From a checkpoint of a small transformer trained on Wikipedia.
Size: 9 heads of 64, vocabulary 13241, 138M parameters.
Architecture: RMSNorm before and after each block, no biases in attention or MLP, tied embeddings, capped logits.
Training: 1089M tokens, 9010 steps.
MLP neurons of a small language model. Each row is named by its layer, matrix (gate and up: input weights; down: output weights) and neuron, and shows model dimensions 464-559. Each number is 500 + 40 x the weight over its row's rms, rounded and kept within 0 to 999. Numbers have three digits each. A neuron's up and down rows have the sign that makes its largest values positive.
A block is one neuron, or neurons of one layer that tend to fire together. After each block is what it responds to, as a language model described it from the Wikipedia text at the highest values.

L11.gate383:560529508456520462506522482583472570574501525496505474613487466434497502514503474532473495545512423509470504475452560562444513449573457507551495505503482474526481477478478490474461565521467459558449538508449506452492579515498478492535476552455495486469450532486540540495555485577494455602
L11.up383:561482473505481460473511437506507479490510497505520488572449435483484456452493523447482477492483420494467480403446457493491511432534512518483550509525517468497504503561480492508467542523461507584515440546455491478541490500507528537510451427530531521436509504497527510447503470519466451584
L11.down383:516445491482518457501524437446545453503500439500509485426507503505530517512507498432481494510470504501530580502556424493525489533510525433467480513493544465536525554523542467535526460515492525473567472482497482567561454467483461499471520485516484485503548490463530483501495519507468491464
L11.gate1877:446440453404544497539494502507515545483570525478508499521439505525489515503580499452504524485487489477485474484474521547531531489497546459543494531535579514578531511588579402484545489510386509429499498524461406539495490573560469467508560473528424508418498491529507531535518532551552535507
L11.up1877:529518477538536518533474434516431430532486524520584521472556523536455527455456487528416492486472456482540445485468524469533404596547564504539509516457555529429478516478442458549512464450496495440487579584482523491447457541481527491503449479481561520469473520518486557444512519538477434497
L11.down1877:518437551529531515496498478563481492501467463547575501573471463510537539518496522497570480522483494515449497482552534480526498425479474518438493538417458443480484486525464470567457497498455491385462547456499475540427504506517495498557425545486462521508546550570399511522560521489570513517
L11.gate3125:505529464513534489515461453527463472474478519434531499584509484553486488481504525495526502472442447524477466446471606472418501510500480514519528431506555504440476488482519448526423551555522518538478449563485460539519565556474427402523457451539488512481508455518487513440527509483457536605
L11.up3125:547510468515499502540498424501438442520494547517481521575484517519464542397472454500453511474556415531523473497458598502468526512553475507513487555459518502467473475512519484508517470477460470573472505566507472421509498543458583551543469446496448490477521461475466570469479508615503512593
L11.down3125:511536516471510502462489487451514542471531443559555522434523453465488536575497532450454517481472526510526501486508438501508473453506541472547477509508548461509508540532532499433546441487449510464564507525535455525528453438557506456540472513480557472538540521555527437510514508485507504457
L11.gate3905:490512501525517562537580524450545460584466518409486510552435479483507427517486506473436489461536505432506494574434558437457491466531443519574510511513561543386567463537477493496461512489477512448564487539482472540555439550494511452463450469563557508477545488531502504475485524480563499446
L11.up3905:466476511524524521501508522527550514488505458423488528468565481541471460467568531456391526547449422498537457453513524499517544496503493474529567502481477524471488559475554542504511544463501507471401501617436443529520521469520496514489498426535453417465484475485560507470610514512495409481
L11.down3905:548495511517531440485489546560462475471496525619583514500521483463447482488476557601505556514529477535524477461472510480502553522554481491584459512452538407530550495544547503552500456472540461457472571523494469475508497434504491455521500514505501491423499527506585470440575461459485453554
Description: Full stops ending a sentence in narrative Wikipedia prose, alone or fused with the word's end (s., ation., ).), plus occasional date pieces like "December", "1915".

L11.gate81:480547485506575517494514503511547502474557455474535525500466539487511554548437509539551541555556567486524516442496471472438446536465488541549563474449584465424571539565517500524442511502530541459540525516486427554470535509545468401551527532543512493507533530513457534523478458513581535485
L11.up81:436525554514425526468511477564518479557515414539454496526459525543490513517480524510530513506507491491518561480469549515553534508542470527458556527486525502494552496568497459517590500484505525526565511497482481510461484514483543479428514495516424472496549547553591403444462492553553483480
L11.down81:502472454486545535543512557460519477484548541565503503538476517533521528628477417532508499502516566457523494462492499526466482557497557548558517475437509410465527516557487421615492532456540564470530502548509468497419500494546405475513547522549460416483569555494482490545394415490465545466
L11.gate376:465516453524559486509455555496599489561523470565532544460451558472567483571522496487513527536455471501537485438513494577436528485514526490551499514525551442521524528415528433528454525441477536495468571404553481549438500540527540559525536507478484510492527473499443478461447493462453423514
L11.up376:431468435460494520521509496608459543539500509448426547467524463505532488534550530551411394445506506423501504486492553533531513522500488537487558477418529501607515435569497513461549490512531581554529524477523497453494573582494436445520455508538565476450506515516492499529452545487547526561
L11.down376:470512489463508454504460440531470533526525458559431477526516533541604483499531473468427520477453571492492452452487434513500485504584502408554527480440526460476496488561449497520536512555549455550560487523524492498524575471533427503526453527478443441501482536505483538534472525529561475518
L11.gate1228:485486457489516510495507589511564498501483507518519473505465524418452495519562434522519506523547462533481522495527520461547443577403468457550450457503469482524510527543487502542494564509499549462471449543515488480534500443542563444423524476513483505486507398529471457395506464507457493488
L11.up1228:382454486511499572411437437480490460570480549555514549490449514421432428539519457471487469492526545536464499449571584407523443546572447529495413435523559529463504478468472478483541431450515522508485467523447499519490488480572524509480536500524547501484496497506509478447541400527462479429
L11.down1228:548528477499451485501444536554466484509536503493475487468528501394455496461518525580461469503515512473472525497545466536564545570521477510403472558467502428500515482456443504505574506539478525456568408533487508513577572514488511478504537476608468491472525478488492449528466476525530467535
L11.gate1654:468549525487440498473487502494497608495513466563516413568533541521484519467550492498537500493504449532405476480562495477507525471426473506557507481531548411460492446542470482445478521505453527458499463515392559487543452456488567472462399495485499511527481440463541497519497529564483520470
L11.up1654:575406423514508520536462478513469512489552520515511482461489556453551564580530455556559475562540522485493457504465483418504482510572453428483422535551526455471526520512475434533574588403566511430442509605512482478505460533476459535493508559472430474500491592456453555475471463462566530458
L11.down1654:589522502555497546570483472543571574436490488551464505576531467526511543506465526520511493544489563488432532508522553511476430428464498530500455496502481394413454489507421472501562499478600504522557495471522543440617467499478473463456521488493487479501500477568485411457506476550463481431
Description: Closing delimiters that end a line, mostly final table-row pipes (often after numbers or percentages) and closing === heading marks, e.g. 52.4 |, Kings===.

L11.gate536:450481447472472477526465489545532519444526484422491481492535585519520480457477496548503514521508525540496484517430512458528462445526517605506481540525497562464502430445432408459544539467447485513564544590529501517438424551484508464535545541484442539467450479491513487512566503510482563424
L11.up536:475555433549481540394544541523487501449503423523467497510433484505561496479484557532535491480495478502527544465535490482518518494548500488524475506450449528518464534465534468555506595539487545437568464519533532455480539493565533543471449515472460481460522564454492473516458507477540481490
L11.down536:530511460514594487435473530562514483399568503570419488535450458495465522510581481615501483508538485438490480572512479477536470497516531480520460459492481508506532464497534534480524500544514492501457458558480442484498488502465508467520573512530465459557503431526554459488427510478422461497
L11.gate2524:464519497478476500488475583530524539485507521535533558499496549503455444539481498560519488459560528442525478549557455545498548484540530498549441480443512487566548524552433570427453462470480469503560549521498469564478476473540469495556543580502474515430528504430440475458447428489478450413
L11.up2524:457521452508401475485537534475538507472455432478520465518479491501535483550500390451490521447496428420534476451526519506476556452522529540490469484494465480470513478488518496499511458560543425440553514520455456472614492533476596533532510567480493576466468556563430486545445508522553494526
L11.down2524:480459413527421497488459506439480483483558508500455453504537495455567507548411507401475571506444467474501508472508538482461405505448485493499509531433457591440523520541458513579513493551542498410427512504496504508559457513515531485469465519493466488500482523459506458552437500487422471497
L11.gate3322:513458467495500431472478451514507475540515481597504467457501533558438503448503541526401517466568526428551429487511485538506452443455476461490542476423435508466548465556476551517494535501484494460490452546496469503532459475460533595438527517596513470411485423489520493494500528425518461485
L11.up3322:453435547534464472493491456526447499553553441489454500558495562487518488560494524500566484456538523457483545516517489510534540428478469430465521418452570480473337537601524522507505476497503476515451466464522575611550431477479564519558460475545544447537480511532531515491483575519461444544
L11.down3322:496502549467484482467518495436493488471548506560532503541514444459520426503579535532484554526495534538494546466476484458529550538462544478515452538500530437550515464564535485464489450546508527557536503536496482519530553508514545518430533492455502512544504477478495496507508447494468498573
L11.gate3469:566425443437447543574532518528425535462474443475495517474491544452506603574480523478523487535491477497495535494563472562493481453495481524507485504492487506519498500537598487543517516467483513522551528488569521557529527514587521462541478409483538508454541434458551450494495517482531529494
L11.up3469:455440539392456511517505546503434518474482532562465486534523535541523450515454528522505531440472559533544486519466500531542539472464395566453462507560499488469553510503528520536513567524458562503530460530552474536507479438461459521515511506463506494473436479462508548486478445500550541492
L11.down3469:487565534499524527560429571484550419432437569462499503571557512537513477499579521483509526427520589573492507524476517553519470479459475518569509460491434420533463429432509551480500542506486467543455516523509492508423578525393423514508509566476471473524451531516415502420469469508455460479
Description: Small numeric cells in pipe- or semicolon-separated sports statistics tables (footballer appearances and goals, league records, scores), such as 0, 2, 3, plus occasional vote counts in election tables.

L4.gate490:551470445478476451509530502589454491536456585524517410451500533528509415452478471544495462467481510498564416484547440506503474529520430436519513542582493479503535464535552460455521583451507593514495512443573498498475432519509454465439467498509428425498469494487521466480490505503494548523
L4.up490:511513541525455568451430498478501521547545486466495570492460504522479487522508470523496505531504524540478467469475452508541421472525503506490487487477531511531486496501533501477544510534423493506459509523562544457477452519500477537534561451515614489550438574521524516535471476561464526501
L4.down490:459517516550428517417446488415531532511508540528493529481453575464550480511485482492467509544502535541481484502499457464458491497579448505558531532466570407563489548501628558477557494545458488522426522522584544480428416525525482501454548504493496482523410539543534508569531526531494467580
L4.gate3313:448494444498562489494511507485485497457487495492476520449480473544502449534474430500506508513529519476548514506524495478430478576516456543481430492505470461456500514570527524458429458481453503535542489497519440553525470571546553568414526531502498424495458484454451525514433445500550554491
L4.up3313:497522522517462519509487440502523489474544474537582525522518541532589531525523477503525525490522498508456519533479500443470498474482573474548467523496565467554430506550558454463509545502469492486429429567496511538505447537521497437531488466480522508427483512544369505527484522487533482511
L4.down3313:452478485470534564527484463490506476504395534496499536534481488486457540577511568452497430496544507502483532489471477500427490498527472431572417526471492489557531502464490478486532443481488503512529489533538432507461470526510519551503522516477522458473554571544454581433535518500538511501
L4.gate3853:503458492435487530554455505493493498528515461452522482510516484474523535501466516498504452529469494494469534497492555563593454532417518425515547539565557481446479505459488476495548500550529558477529489528472438572462473546498488488510503520489508576491537521441475570585407523461554481505
L4.up3853:457470518558384481522572480506461473496514481487441509510553492459566452519491534529529462536486512508484517517498556502412451461551470426469434516411491504519441457431528515578486470589460507529493538513485534454542497550499409513522549456523460472565466487487512475477498458502432483541
L4.down3853:477587469481471425526501562582406537496536527539482524448516563536473491498439484461485512494459529490482443469517502479452539542456534534470372510491510460466473507488425491563533514476510491530567449533483436463551425517533429478520500573518498546519503574535507490501504507500528504497
L4.gate4170:523423565461480504442611498527468584451494516471529509535457490535488522559432499438453469472532577491558487506486584517567439505467548478569565489572459587419505472607560545487474529481506486529555490539521466506523544545438507514440441517564527522504509436484572585499526493456544541504
L4.up4170:480496426465429466431504542543513520543504580552516506490491462543548519535474495476517495578512518447525458521543544531531546504494492603462435538464530483458539495504559503485511439439460474482546487483499534471517591516551551429493576517488495493468501495516553456511400446498462490488
L4.down4170:480440540594528503569452505505537533464506496510422521470501479458521482443469511492435479448466491465528514572451519517510477450511421440542507468531555490503455463517469522590525487506534463477451487479522475500495460566544393499474518516537504499478483517484486480526594526491528486498
Description: Small numbers in pipe-separated sports statistics tables, such as league losses, goals against and appearances (15, 14, 9); also second halves of ranges like 2016–17, and semicolons or periods closing prose clauses.

L11.gate1378:490492458500483430501536472509559595558536547521533475509410583509443508459541541545422516508513500482512466508583512464507425442476451501564465582526497506506483476581509544552548500545509462486475543559490477606495516523506477524480514468430518477543436558534460535480509517500492504465
L11.up1378:461472523407555484508513509504504501502560490450439518473517526491509549473559512504449516425574450442523491485513612497423408511499509467553586520458522490488536492517512495506485498504465499507546534523460462526455529547507483475486508472529491493499463482512499514447519480476482492449
L11.down1378:474542488471560466497526460508511536511572518507477452509497519554489500527463474545413465484476517492439452583545483519467491475548507538511516530527446535502509473535515538526552507501501515512489609540442481596451506534537516501514491502506565489510505504543509543454487507471539501446
L11.gate2152:514502489483515377573465536489477501498521528470453470508472582541501493546514506459506556457512443480553509555562446450504516482537554511609506503464530475485512501534478473475510503457432491547549583452471420485435488510554519441486481490484506538441456498478474451416535458457473500499
L11.up2152:522531507531532499531521502490548583460524498482463501499541499503461497417560484468540459459519550505458501455529500461471524511417521575481466592578571505402470564461445501494526560468518471506495535496460481475504445525532458482522523443475457487507469502472473449487531463516494508519
L11.down2152:418523560504519420487491479474569569501551507499506503494453531545488429526473547403520446506438478503552539539484485550496471484513458526523470510502555522486485444510470499538485565463468498557546531484547528545434495531558433502444480488534484520481448527510511515478539477529499484579
L11.gate2157:550495468486522460486420454449523508467425561496489393505501542491499528524538509472481516468467488459498400465543635513459465478472506533491523485541595561461491428516519521568551485500472513434505571537488438576506566495535491451526473517530529498536538449462485517511478557535493538514
L11.up2157:470489442440519476531460408516563496575462513498509520538565567511501456502574462516498446597569479524605459472514533495484476509483543526464528496512539516542453477553471492490508545505492503492492472435508480512536529534585526507473543484489524563523437469518552496466517493519456517509
L11.down2157:568483462465492469480416486481569469460528525537475437475510530477478475520521470422449450515490489525503476556465508532483527519449481550471505510511511535510508539552503552449493451505478502517504548477564458462524533562508609492522430527509387584495466519498452540485535465504468467496
L11.gate2207:566478568400538447559492516495569576480566466398472492486515479412484448473549505459446510508540497470448497467550509509435486442456501457478522516501522542505462494535482500472510526518455543519438587476556501518477488508515435403488505519482462524397513439496412503517560499466517529470
L11.up2207:529512450460522460536457516510462487412496509432435544516502457523423516517580465507445548534559431474537502449580490445460567455511428542511525554560518514485414515458535491502454538441535447498502518542553489498528490527514432509498511506477516526557525563430496468507551485450520493478
L11.down2207:432515467441504498474549526564426485488487442513517540514501500556489553447472501452530500548490481509512503564439439515508485535506512510424500492431485500451437484490555448507485540472517527497559519437511434471535455500495482522493506456431595467505591575420473445503527514508471543593
Description: Separators (" | ", "; ", "–") between numbers in sports stats tables, e.g. goals-for/against and W-D-L columns; weak hits in ordinary prose.

L4.gate938:463530480499489521516447508469540526476521521520560514460478536475460479459558467491498571488453516487456494490496519544442456420473503504517557409475455499479533487507473575487506498529518496439436525489513550424464465511569515508494483473395521527514421561545488518469515466493447529541
L4.up938:453430485458429502549456449482458475417493510516512521480489489459477461485453499500486559483465578542493486512466502579503461531536473532532517530553413440539517507499414496520499568529504498496469480464467444574406413508519478449548627468535554503553457447475481500488505456474459517505
L4.down938:475493465479450509531468496486492430462467518454419488479578473506499485528444535544539554530504539515565464463507517511500429460513555518504478571559471473500592434531449549506605503561499487486477471476486467479509496527508477495497511425502411453535467489504497481475492507477440468576
L4.gate1003:510492461488512502480487462434514487530539511521437540484506500524414462463462472488541541492467443509510556516519498448425491513538453466503552495504440526493401524496504464423501549466530506523524452516535567519430521468532453459442456468517475547525532477488544488433538542494575484413
L4.up1003:440556492526512539446518516493531528583503504523523483511545520529467509464461470465528542509425447472469480487569583498526516465501475511554459563437510550478404560549471513526528512474508489447487506541614494585459509502485581482508488467464485475513530541485492476483523461507493478539
L4.down1003:478467466476552496515480503500465449404512521541461534537455496512491504512508519527475436465509532559500541476446440501457482511499570428491497384514521466479557457455489495547486496545483494525512542494377495464574479508539439542478536514478482542454456488533564533494509511486509517420
L4.gate1995:413507470482580436497483515473489543513467542468542504510409500527508493498437479496492453510417548546510485492470472536517424501514482430528577451519492434523490469545536582506495443530451494545564495541563521557498530478457498477478462524517477493504518455530452524470501470527496496535
L4.up1995:500499507542428549512501516578512489491538498472529531507534536461444463445467568463537495462479489488539549499594536493524511528529500521525430512557566515527563504497502538463507524547526536518430471534563561537455473484585511464472436487472507500521542508507495525491480486460552484535
L4.down1995:514441477480599489522533502526491561476428552456569470503479447520491507567493577490464530508489489482563485496503535511552426455523530455470610491501479399460500502512486480504498426518474491504512438532518508481522450451442436504486523493491511456464495500552480491444513549487440506523
L4.gate3457:463492484490534436518437506472525470509477509520548540467508543480468567439422444499458512485437559556445442459494577475542443510528488457553585495530501488441504476466397524489479524508444472521466511534568472532500490518526512438510483533541477450554509451505453512499497478463521484575
L4.up3457:479516532524453525484504497505487446541542440494502411463518528462516535501486493491481477482525458465455496555520486512488514534558449552494477512475432471597512497508513487484461492562491445594412429513516457432397507581551463507488513550498438532492463519498497491481504527460419470520
L4.down3457:503454541513540448481499500509538514499521481445522482502494546491547529508449469512487540502523538460527418486506553562562462465497502480424513526510500397505516501560515440482520524417509485555466390532496523499447452510445474436517487470480492505507549544511485507478521536456499478499
Description: Mostly the period ending a sentence, especially a long narrative clause (pandemic., scaffold.), plus the second digit of sports scores after an en dash (1–3, 0–3).

L10.gate3949:538471450541565477555430492520495591476467510519539466491512461511454495516560544486514483490519482519527470472532569408487503510518481529512535516525518550450485498503484457463519515536457397529469585549485516493508447520534523559539479449536456510510491520483428524478502544435500511475
L10.up3949:476442523494476511481424447486494500475508499524538485473463554563444475460451570501488436506487477550501415463501467520518559522439523504518492497510460455556515579476450453505491543517459475590466490503549509450449570586527512531519450482470502446524450546519427513491420533490459473494
L10.down3949:551500523504467514521421474579490533482518511515589480448455498581435490498565486464488476492477452580445457614541479535524492506499523579517546472564591493471523546542522546541526536525463474545510524459422489503473526549484547476469482508506481520514456511484491555549485449503439497550
Description: Separators after a number in sports and results tables, such as the pipe, semicolon or open bracket before the next numeric cell (W/D/L, GF/GA, points).

L10.gate2369:581536459498538486477528515462526551479553503579565513421449504505511585504542461454512497490512507463414488455563544460556489488493551488523491515570537488447547510509491467531532531418424437463475495522519538450493462486505512486518502513428500453546534512546503489447534493467517511531
L10.up2369:517489490470474488481455555450415528506450510530460490508430548495568484479463440505506501507434496555449478471458410550474437459499478441427441486583536394448527424520436497510464490462471469450519491556512459444506616504544571491530485484539424480513441460492529487476558529528498562527
L10.down2369:456483469458470564504527566468539485529475435527521472533538570497482531546517520505499527559455465478520551496489465508483509491502493541543414514503574367554515513532502479529537491512532519458595510456505438505542467482497552539547515545495491497548455492443514490479589489512515472448
Description: The closing pipe or empty last cell of a wikitext table row just before a line break (filmographies, discographies, election results), plus paragraph-final periods, quotes and parentheses.

L4.gate442:514534475479462565539525476438547515557527463492559500426509498421491507481402430501512489470487433467574484466553458532512510491483529434578530523525467493565466518519498454475475502542447553565503563542428458502477466473561519535545507480520450475466541489484530521455540479486541478483
L4.up442:457500468454509575482530473454516534532543451555513503475564539439494540485502495447479517519498466468558569442589449480579408508484545469489460486547506489578526516546555494479430531430427561441466501599436461468458479502558438520556528506539542533474459479474498507487466454475560430474
L4.down442:485477525499477518471484457513479547527508553479465506558530525523552534514530517504505490525511441483453575565520453445520454489491479478442437481503490469495568462488534552587524510420471496486497453573479517451523484456478501461471474597468536517515438467489495537502447420497483459476
L4.gate581:472466544511533490474427574531490510531451501519408535552518463522463504473527498587503503447507535511534534438557492552477450465542447531553481506504450527451503466485474537499539538529518537469475486535530418513528514480497467510506512513545430546498505491476465416468501536433504433515
L4.up581:562530535466557520472514488484549489474523498534421547508439422510538461503476522513540474546488469448540524513458462504450508515545554476456437527501526485538516473491451481484499533549448454362452455502412488491508523468473509496533541503526571531490495565448475422504506487524522444493
L4.down581:541518491520482512497563454492472476492576511506552478478460522519573518499484552424525487541503444455513490532432506393529570486528568474522451467507550437548524500500508442489489495533477499480472507452501516454507494493496474464548481458479568483492513510495522492524480429517521552596
L4.gate2980:547510477515432531530470485570465499435542495483550483513518532491473446515546372529612428511515526428481491449501503480510547513498552525478560510452472463500521541540554538468520483540476469514440492525511467488554585520516453489558488479447568522481480534455516421465482523467533514521
L4.up2980:607453467506514609538559418511527449511532558506442542431502456448516488463563452536489459488589468496500487518475435517520539500501467469535509541441498462471571505486498501491449454513473489553495467517493430461522522485496505526562489502494528560394556452493552528465540544474562446453
L4.down2980:563513516539532526473495433554517475503478569426518477474501505464561592454496469471444497550537434454537464509481531470531539475442472470530557560515470431491474518534521478530457469418572509551546517517474514460487509455476533485492471519471509494490542493465480485472530480515420542430
L4.gate3028:483538418449564505507501494512492608505443449517473456520487562491475563430564497512440449515520438477418526463489450477549463577468449490489543527497517494530475502572479486463466451478491510523545424525528481560509495474479522481464489563471476594460578515489453555497502496465562518553
L4.up3028:548482471526572532497554432521606518487478511495502505467488519459572427416555505467423497460469508480455494506474534472517427474466556461565532524496497485547463537556470488535448449572371476498517505508446560601524490510457546542432489504522498547481506549410478521491500534469565459518
L4.down3028:543590534499445497503599490580491532512492537608520533456501493450529497467613504528524535531489518483537533485547477466516512554517527514495531512516505482544502503527533527511539450489450544501518477526482513510513562462438516500488556530491574466491493508529533497498468510512502474478
Description: Empty trailing cell pipes ( |  | ) closing a markdown table row, mostly filmography tables, plus weaker hits on slashes and mid-name pieces like Ach-ille.

L10.gate3708:521477474519554509525474558513473510487494473463533568531519452515444514448449497530420515500465485485502462530489495494499525543474499559491527498520497493461459483475445493486549565486431548556505520576472437543495508544527481531462441473454453540531486421487539525384505515585533573556
L10.up3708:463533537481568520566553473531539544524484546424511506514556520488455541541530466483499461516408541472520469476519477519530571494559461415491530508474485445472477504562536437552479483529481550497459482555525454577461505531542521462485425537436461512497512438530471612468512485544539481528
L10.down3708:520437512514542487485536494506504420504465449477565492530502388480490471540480458472458571502486504439545512460478520499528501497540517459523549498461515316520517502453528498486515423523510485422501541513444465551524538466483493476510532466522498524510504522524507506428534584540473483524
Description: Periods ending a sentence, often fused to the last word piece, typically closing a list or name (Chithra., eggs., Louis XI.).